MLP neurons of a small language model. Each row is named by its layer, matrix (up: input weights) and neuron, and shows model dimensions 32-287. Each number is 500 + 25 x the weight over its row's rms, rounded and kept within 0 to 999. Numbers have three digits each.
After each neuron's rows, "fires after" lists the tokens most often just before its 100 highest values on Wikipedia text that the model never trained on.

L3.up434:524502497525514489505498482464481566445497466482478489460452536503503442534479536482488493517525464541560502503467469495496506460473523506527509528561498478503492500488471465482479485538489516501483557500506476487528486503554500503507488487458536522493505488495478496492521508526501505501487503497502520513531519526481529502522519499524506491513492494438505465517512503498512515550491502472487485510525532469494470511453523464464510510487520516565507480507480482451479509470501499545523526509528480494449507503480507495488519527495531464495516545497508495487494527489506492502510487451468488467521539517530501484542485501497473536474485585495517497525513520521500493487548536496503469528546489499525495496493500504461530496505487483502481466498487511529519480418529483
fires after: "\n", " Born", "-", " Died"

L7.up847:474506490482493555500512523527457484501502458470508469455483494457489491537545472499490544525502524538500533495525515564487492526514508537523454529497500486489482488505521526499490467491508514488493523496471520549510523492485469509465492484528482482478515488498524469498509485446513497486497542506515475535522503540483495488528476510533525527553488461511503477493495479542499505507471482487506524523536501453449513453469503442496496485548542541550524501497518493486464511497505467491513502482496513523490512488502464503489518496502545537518513496468491481483467536507529480446513485522511476543509539540495478538514460488512482494465482519459462509531511505494524511487530493538523500472527490497487563499497511486509544461478495482489456520465449509541506480512504485
fires after: "\n\n"

L7.up1734:498498494475523475500545452488451478483457509471512439447491487501523487532495498521517544489491526496539476522472496517532509491521530525511511492522521511526487488492488549527500494520529467513524528489513463535502493479555509475544525479486465515539506461459531517577466521511499503488508484497497512479509515529495514457531502500471472492543512490440487479534505530474496463482516495518519489476473519499494489509523521517488470453462529500525456536492506480445521486465531492502524541508516505520521520540480454567512459516501532513511522502489508484502532483487512525490506510483486510506465492487497536486508472491509511509462492462488510503532498475483468526528498470480488486503478529460520524530467460534506471498502473494449496508528474503524511498444489486
fires after: " =", " is", " Ne", " long"

L3.up1479:526483491532502497474505506512508476488496440492465512497478494461552491507512466483502471499460481521493479490503508475514519451512498480501491508501481554501447432485476538493528478493522518527493473494499536518521520464491493485505492479535405496504512509490471490505456490484512487529542542466498499510482490487486472563541501496474481520538502467486514478518524521515498480483519442494476523465432531487479500500475457497559511519523487504528498491499478517496565443507544486496494512547499479504455504554472487451511490516521442545489482503511537528507476508530492497517511518531519488517535440498487484513454480487513518526485501477537497505473519511488574517525478505459528473496483529548549514516448501532461503488527495493490518515480549524539524479461534478
fires after: "\n\n", " (", "\n", " \"", "=", " $"

L7.up407:528522507497507503468556502503491497469533503530445511504523488498485499526451513486479486472529534510533498468530498491528490441510490497489503518501503495460514494464520484504506491479508513511481461497470507545477530471559533510557567502573508480510509521496472481509507506520481525528466496474471506517444477491498545518455481496478486527534498496497530493532477486512468508459404482481488519498509492473501517479543516482497529489472505535451480477496501488474486518468532503524526512501500522532478481493509462472519474490507485484514551490512547501483511513464502508508496511514519503504444526514539494497507499487495538502498465513572523540506494490488508497506488525507542471511495531501513462475504506445511514491531489522493468527478493509521513505487481531
fires after: "m", "t", "D", "e", "g"

L7.up788:498529523567493514536500469472508448530483513471502469544527500525500495553488486481476515473484470506485527477452517542483486498497519496509529533494507510447517533466485496506477510497489556495505508506525498512556539470512459504519510503491502517523515526508474493511478518518503524530497500499494495477498487539494477504455451487452522488482533521520473531502506509485514499484452525491542487519484517516522523512497504505458489461462528528578483497528498525513476558536491451506509520488488484516513509483509494519480455509548510456513498446503537472489514516538553481501509534521490505465475499479519507450531476519561459493440517500476459497532496550514524500462492468526492488516508469481491485486493506506496474511491515457512510509516484530557475544510484425
fires after: "=", " re", " was", " is", "."

L6.up726:527464503493515519519466481501497501480480486525515539502484451556502517518554472490453494502498484499477483497451487469539496491486530505530516487513487485534478497487465508513512458484462525515485506458498517440537480463456487484513460510542476522510496489487488489458493583514486493482469459481496502509492534555558519519521506495494527452484505522551497473472479485492505537593461479535428480498548487510516506500475525536481502484540489516523508500488490513511559487525503512526494450526490440499477538512504496499550536453484473504481510487452512563525469501496495470480523509502511477492512513512453494523518542454512510509494507546534479499489492525485477497460491492508505501491503527504548488524525476524470489501469474510526524491495490498506510488546456534
fires after: " a", " A", " support"

L7.up1681:486480512495495493546522503475520509495528496488514497541491476498503509496457507490511511468523493457484526446535474485458535463514475470484498524522483509498477485491507492462500497512512509512480510494497492565507522522501508506482504496511504512490530497497523501529522476498503499518485528460486492498487517479508503482495513458501499489487503505502511564465488504472517530524520487517478491490547478448515491502481486529492498457463506511535514479480515488496559491519491510531497512494491466502502533497478454547470476532537507529476503505470507495511534469506520520522512464466493497530476497465483499514420496527506514499505437509501505495559541522473471481467557494452489513498507496508481517491522528525472551448519480489488526496504537491516486480449483441
fires after: "\n", " the"

L7.up1564:475491504513462456509503500510509526466510446489502521484556464505515486458475488512487512543437437508496571505499509533505519500495493515508478488478490485483490471527486514448477471509510518515532551472530507503555473448511502513527482498486502519515531425549483512510509487456471508501537526517531495510495526504536476475483518507501504527493531491497477515515533533498489529505524520462512495479473480499497507544496502489486495524528494486451487521538547527479497483503481545479499500480503518431501544474508482499513538524474508487464515549511506489485513526489481479466460476495476499464492476489517528487499501504505506467475478491416468514520473490504490468513468505479500502486522485508467523485506451509480511495528541485529502451520452527516541469520509548
fires after: ",", " (", " Date", " rec", " an"

L6.up115:473489519509486477491521515473472544494513484518507480461498523492523505512494526490478528482496497518521461485516514488517518536500498497472500508534552514482479478466478489492515481474503500535538472492484497512483483493462541499532528497476555457494527496516448472478483443471480510464514516464510456476500485470489504514496508512475477508499497551473467431518508488496535537499448502523495473550551494478513511510505484508480481534478481524502507485460476510521502519464471499523457488468557494506497484532524525476520510516523464536498500519528537480468516471489513473476508485538547515510545529515490499488514500515472559488480513500534506462519441484504519481506484511512519490480505496487482469524537454498478497548528509516532474512468538517556543478507502482
fires after: ".", "=", "\n\n", " |", "\n", ":"

L7.up306:512475497511511473502512568492518472461506509509500474489469553517528462504502496483514498516487508492492512500471488517498499517522479525478551468508503541463477461519486488519531484520535493511457491515527478494490501477545462481484550481461495529483498521506454465528469485513471515471473483472485507506510487503509517525484484482435490531481507521510471507479491495510473510470570482506484474545510508531492507466524499514477466540513497529523491485523526490534504497509545488520499488495500480476493531552459488509500480478502529508461491477509522512487536494506516477466477485537479516485482527488493542503500500517520515502448466523507443480475498510530505474504499505483435473466513517479535510473510529497505496491545565532513503496531507453478495502427459470
fires after: " =", " is", " was", " a", " non", " group"

L6.up1250:483514463526491519457542457511517496541454535482521500445532513528506513533545468472541529484463489556516503512537511501511525505548536485541491502483513493530522536502538532491501497467468544502489499459466562513497539442473513469485479530504502539514500484518506529487511519516515531466522536503516466510485469489473503524464493495487473521516574471463523497463470548491509492527494517485522481513479544474493481470489506516524522480507516504521490468521493536480553441517467481459482493515523488482499499534519528475494517506505487500529537550487508471529503501500494521503498486497514502517510522488488476465519513491522514516489527506521530489533483543509472494518557478516515514517471516499515512522471489515484496494474485478493488498491460494513516494501531516
fires after: "\n\n"

L6.up625:518472548487535483529483490522517466508507502492501516514476480489505511480470455489477462476508499498488532522529529527496495535433503510498491482495498485525494541470467501513483428439522496492531493487490506507534514489500472497520490506501472510454537513515530491519509535507472516530510517462455484465505490534506534495503498504516471540474480507502523471495502504497482505483537485464500482532535572518477434476477525509455548513514529487482476477471507528522507490503492529494506505517510500507466499463487493469469509490530494507543485458479512497506498567519525502517511516555472481461477473480513485455500476515529501522459519477502520524449469477499499501511507483545510521521508518475470561490540480533532559502525508511457489504430533532512513516534498462
fires after: ":", ",", " that", " su"

L3.up962:500487479485497461463534527500490489468465497558502454464526482477535489537484504509561560475502495468471477513478476475514522517520485492451452504506493486500491521535526485484509528495497527531497477481506530508482554516466504479474514497478556514501524482512506471521531533500546477496489448524471527512465540494454537499476511491499494516506526496533523497513534514496510512520518497493483460511483486506513475543488527479515521489465469488531550539521524541498483458484484520487475493504550502462518468535523482511520481515553483486516493484461514518492492522532485469503484533451483490531530444482518517471524488507511461522469526508492526507530475508513493488525531487507497522528536517517477514475515567511509516479484512530495503544522518524494538504516512477
fires after: " in", " of", " New", "ak", ",", " Los"

L6.up1149:522448526473510506501495524507494461497493467492506527514524511529535459530470506518491518476531504496487508482488464485492523529525506486512496473482536472449486499503486496514528540489460524453497503543504481515475473467470528501521502535490508481494525466491491501489525515484506532519461539464476509485503466550516475500495508525520518505514485514451482471465495452504498493519537500510529479485500490486574515472496494540487515483495525488526481524438479488535473543486515498495515496503539529462474490451497467445495501428494467498468504489473488522489558515529519526497479472508479517498450511481467506483539471494543532517489516491492537535495500532514538506445509500462479499521502497531536505506489479477504408495475510501520514488510499510470509533498517507
fires after: " a", " it", " he", " an"

L3.up287:517540515497522474499482500501497514488519486532504474496528500473474473514508571498475490532499530442529490509495491460526499500474468527500482506481547542527505478450524473480525462489509516497510501493524488515507523487510510473510489516507457481483510502510498519506508540582498498501483462491518493501484492506472461505478551551553471469499527492517540461497528542524471538487562477508497474553479532460523514522512494485531489462508493503532490535496461490490514486505540525474465477523513496526505492509476488524540523477525517527456515509494538520486496525484485485510533503461494481473475471488507506480509448498484506501507484470505495496505518481446503492494512500502522497495535501516471521469513484471524481484448576502467487494434479475414494498490486448
fires after: " in", " of", " on", " for", " at", " In"

L6.up846:511514526495485545539526512427504480493480468487518507511510488525491478515500484519533504459495496453479526446487522503524510523495529455493497442534495494498534501497462480475550501471484544553517514516473524539493461485488510488489503483506463500525489498500517508517551493485490515531515518499516498495518478565490533492490497482506503508533555512518516519492466492519481522511505503482529532487545489516528502512530493522477474475522489460501520523493490503526531536497508465489523502500475463517480520517544425546488500474485484489514490510508469513489487475504480497493475454486490470419492567534512502546463519490500520494512496530478471476528482534529500518504499523502490470452491477469493519528530453525496475487508537532514510506555500508500478507512447516
fires after: " C", " a", " Wi", "C"

L6.up1758:522522517513501457535489501481488520518497519477505517485504490498517508523514479502513505488485531518530466520508512488492507486545479465498487483460508511529500506498496483475476512503480495493525483477544487510458479464475468455484493496487458537519479488513522530521497519499487503529554522534504517536491475551499465489459494488480525495497485505464511471482490463530504464512440510545544492482464415512499501469478513490542528514508485439452499521524486531525500507510516490507517509492523491485521491470526517493477538455470538448521501535491480530513492518532451538506499486532502545508520481532510524466489508478520483518513501498464504534519450499499491538525512516533453480503508466479508508560463468524412482483503500481467450479488455493534488489475526519
fires after: "=", "\n\n", " #", "ed", " Week", " Wy"

L3.up218:505523488549533513528497513507473517470475467490502479502499510511530522514492494497527523482457479451497531490511478517502459464512500489496525463533507497503495501473462486510486489491515520533490510478483470499508493542479514520495501478442519483544491487525418513515511473529499488528527491488471454464490497501475499520493515515492561480480521503471487465501449527468532483450525573518478515503456473500507465478514503450526551533464516504487533481440469472487482506469460531499508472529513510484495540466505466527483490511545524517517507500477480510522523504517516518518505487482494535506492530525505532519517506509546499493518518525499491479518459481505466525456427506526553490531481496532468499504478495492494475465452514526496496503512470483508497533527501470
fires after: "|", "-", " length", " Time", "\n", " Running"

L3.up741:475519518476529499514530499535528521492480479464490475523483537551503504555513490518544506500479464515509486499482495504477502508507483566493489510470491500503486525497518540521500493546503506504479482469552499546501517493510503485469469523502490498484495486498529482495503489502513530488490514486469479490458492490470536502497550517524496477565524467481519510519454523502487498487475533493529492522492467506487499478521533490504525494499528431467487485488454542515491506536525484504482502508498491520517528490519505462506513483533459530494458539488530498448479502490508476507525510517439458517516469484478477459505500518483494506476474508509485552557511491464497485435488481492554485489537480540528485485495519522488488494486534481429488509505498494475506533541492485
fires after: " in", " In", "In", " 18", " August", " to"

L6.up1687:513494522505482489485477507539514504473508508485532502480525482489474471508462524506485548490442513485531505492496479518473526472497535466493500495485520493505475514535487475516519520473495517543524513528477482447498541507487484431491478525503503440513511454500502502493508488511524524477495517462503523485506506547455451488456515528518495500500480523474516479453502494514538464521551528497536564513494507488504509510509526496524514488515523553496479514498486518477494486463522492511462529498548552487448475511513523498493501517495486520500503489518511507495514540540484535491498462539520495509537505538470490485542495532503548505524505528469505526522524496504504475473513474524482501506540549583495439503583517470468514471501522495524478502493497508503528523469479516
fires after: "\n\n"

L3.up308:493501501501488534476499454531511476501528471533470532449487535510522486478505522491522492509463501476473476543520515514512513518481508491490535458518511497530513484468499482518480525474502556519491480465510545484497509468503503499564521495512535505491493448499494505506484466496505497496532517472490486491483537517495507515521518544500485496462506435520520513519466497517508503492482513494494519530471512522525458496439476501499558481500522513518501509492544435493518448547521496492482460540515485498455514497511494489523510522534483539491470526530504538484519522465489504494530489470567519509475508508501485492498521527483535512411493490490505480507495487527507470507526501513509515489531508518483500499487460470513513509546465431522572509551507488527501494522484468
fires after: " (", " \"", "\n\n", " Patrick", "=", ","